Weights of a small transformer language model: vocabulary 4096, untied embeddings.
MLP neurons of a small language model. Each row is named by its layer, matrix (down: output weights) and neuron, and shows model dimensions 16-207. Each number is 500 + 40 x the weight over its row's rms, rounded and kept within 0 to 999. Numbers have three digits each. A neuron's up and down rows have the sign that makes its largest values positive.
Before each neuron's rows, "fires before" lists the tokens most often just after its 100 highest values on Wikipedia text that the model never trained on.

fires before: "-", "(", "The", "On", "==="
L2.down186:483529441524541498461475488533435484524520599438487467481518480597524519521551446506472425533508467510488535563477512563429508476440434429509490490487434464546525520509440501436557550518568511514434455490534456486466520471564421419497577481476499466516536487464493499542534485490449546477467526520506625508522525498519489527550500440508530499495529520489497501480512500576498483548560541500485484469493507500418486446484470503454542548499508530445493479490457390453534551544502483545593470456543470525492470544469426555538508475487511399474493520527494550489561485550462460496

fires before: " that", ",", " the", ":", " a", " to"
L16.down134:544446536522506406502487538519533519496468524532476480615531539462451447563471544484463483507578470438544509564557561467524542589526461471496482535532479505493503558575535448446494451518506447556524533508487545503455545538475511532501470570453571504538498484523436504522504503513551446456438516506525556486538475540494469494491447508519493445542452448508538494443492515484529469570523453479450527511519451446472487442574461493543503535463494482484469526435433416570430506491560542478458491513521470487524473510452468517505487407504486453497431532450532528512517453573472463481

fires before: "0", "1", "2", "s"
L12.down132:489532535500436452535479541523442556377565524495549495505480498505577459458494484498527501455501475500500508459540468507475511517511497455576435546479547523519510495462493505503546518497404473496437441513496467464433481507399432516458534511401535496453507464571513428524502504448561506526503458598588440525532522489478544539547528460510507442514561488486465499472565498501507539528518534510456408568543444528511530510504447478543474526526526516448498494547479536483474473495440522481485453482501510495446456540516552525526499490502451537512530507518469440553490548423545553570

fires before: "0", "1", "6", " century", "2", "7"
L15.down359:524546486524495498477573472513464488579485505496488477519542494526623468491546515517513570457498507461438454455456440536632501488391485490500520483499520534506509508415553542470530512511502519517495521476589515477563486518474545532472515450530549472552457481459486476520495503522502482459424497513506490569500465539530473492529516520512514482438463488522488500511538461495522476486511428505573519520505507471437463472437488532568451457558432561483403519509492427496529510483390462534451474518540504524484502472555571515524476473565448497488518538480503507452477475446498469489

fires before: "0", "s", " ", " century"
L16.down401:488482534510536544457510505478520455473466468466494423538550457484571505571475565474549473475513569468423486421430490516507467425570594463491491505435506570531420504492539491476459503399497493486459446566533492453500498510525530543479510510475573482481503507461541466506506535497508532551473505557539505475521538499467478489490520523572525480493485576469441530489485417481517491462460463491539445549534520482491575457486468474527477479458513584514496436543469520464511555445476529528567439446437524532519504515504555481500470465458476478526470498529502393487411415568506486523

fires before: "1", "0", "2", " |"
L16.down546:507476456418481442494496586440548464496397510470575472459449439446369461467507554488532523456505448493581449470479554525507476437539429461591562452522467469537466503440529468482504498511520490491496437512407551522631481534488542476503566491533475487539519449523505459443495466550496486489464476444488444530523485576512496489508503500458498518503488544511572489550584502555480585539507527493515514536499516475460533440489501497539494455484511463478483502531534496474472510447458532503481448535486543446498569443508533464501483575493470540501547528528516416473480506511416501483

fires before: "-", "The", "===", "==", "In"
L4.down303:506490466518545469511535493431543474485527448458546505539520496592519461508471522585517483483515467419544467513534443512493486469479480494479449541542439470560519484531460561459551431483443518513421453459523510597469506507519439460503523566481502478485442524505509438467545453447492554479496513575463553514484593534476528460480445499521575551518522464540483466494501485488466518500510482519473551470486503441520444421495491459500571563513492493435447598490455447480444571471432491528546528509561478458521460471519481560544475546532522527527576470517496548528467480507494529504

fires before: " |", "'s", ","
L4.down93:521535469473521449513529562476407472479484496547497466473518543552451453467475505448563502515456506452529483457504462408473474463534460475524503467489452583480555488549500481561508468508515481528537495510477539588531441486532466530481494541514426455560568477508437459482473534482470467542552474441495456500526523569549459505456525471435517498471477495441507464548579543493480554448539549446506470548518437599535513482492506409535560458493534506527519578551546434495524434523527439488551546455526510494468549517442474522561546478507503588485525525541514400449533500503452567526

fires before: "4", "2", "3", "1", "5", "0"
L4.down447:515529467498481513484520547443539474547483547570498486480490460546555445472509477515465511443562485482468547545499485450476460534507549531584483520444532467483442497529376551490513480550464516511466541448451491504479484502502465467475531511430517503419591506459519500470462430513489551500517518481411464576488587570476447536532513502499441433515519468465500518472519504492473565435461516540555452548539506455473483446459441522478496512482481480410464465540475509529550562440456476525470544486530484484412448502452557502563521548507411489587463492472498515472543531429494509445

fires before: " the", " its", " a", " his"
L12.down322:497511489486554515522512487521485506511527564441434457529511547481580503487518485481460402477611486465533526482544625550477510513537451496504523488460519472511475555605487448493527511538475595472519499454529510468480518471503475491436490481528498549517524508446473528465468438478492479432477544664500456479504538457459518500554453535523473514612488493544497508490588528493522450504517537538518490520553450477468576455506486441480457502487489557530509472542520575498431460494543576490532453429498486481568474500499506462480497464465530549507492522435468557494459468507503472562

fires before: "2", "0", "6", "7", "5", "1"
L3.down118:475501422554506426505473462563496567519463508594565443358473534541483500396483417490499467506438403520536486465432520478486448433491491488513502513487539460486504553527483519535529528534422498481462513518470489510520511511500484554572498437473520496414474528360539520446503562540544515488515443450443463481501563514514468474503522464449511517490517488485525531577495524453479506510502549510516488482513519495451513446508428511538475514534579484491555478479527521433462466491459509552443489452468540508470458502483509473568494523528473487524379526461546508486510529523535482487

fires before: " the", " his"
L10.down296:499414488527459472544521518531511489559565479529407472468553494490603513569493492473514478527456479527507537508421534530432549441539431535530482496502520421490457551521499515477502498471540530617489541531505494528547546476519518494525436479491449511494535497537481538473495488503582527506533550535469561523494488512557463533522485501479512556565497434460509505475493542532420486542494485532513589453538499436512475423498467538514512480455491547550428488522521526507458536573500506466498437527495453505487445491483513528453436512567548538405521545477505537518549433475449476459

fires before: "-", "==", "===", "The", "W", "="
L3.down279:539494463502498453534585475478552572569544477457472515523522440570485452584578464608537425509548507504566466533518440542480471443489459502516492511523513484537537500533517522424546514477523406501415509581540512458529464572491342438504486534492533527476468546526497495531464536437450468497512504448531556526512502499500494485566523520556549582452523473439535499463498517472506571466524470535564451484466501477469457562482508496469447489504503447531457519519439496503504523532491486571566484543542537550466544457474478542506545497504527497477502435530501533502487516564519474505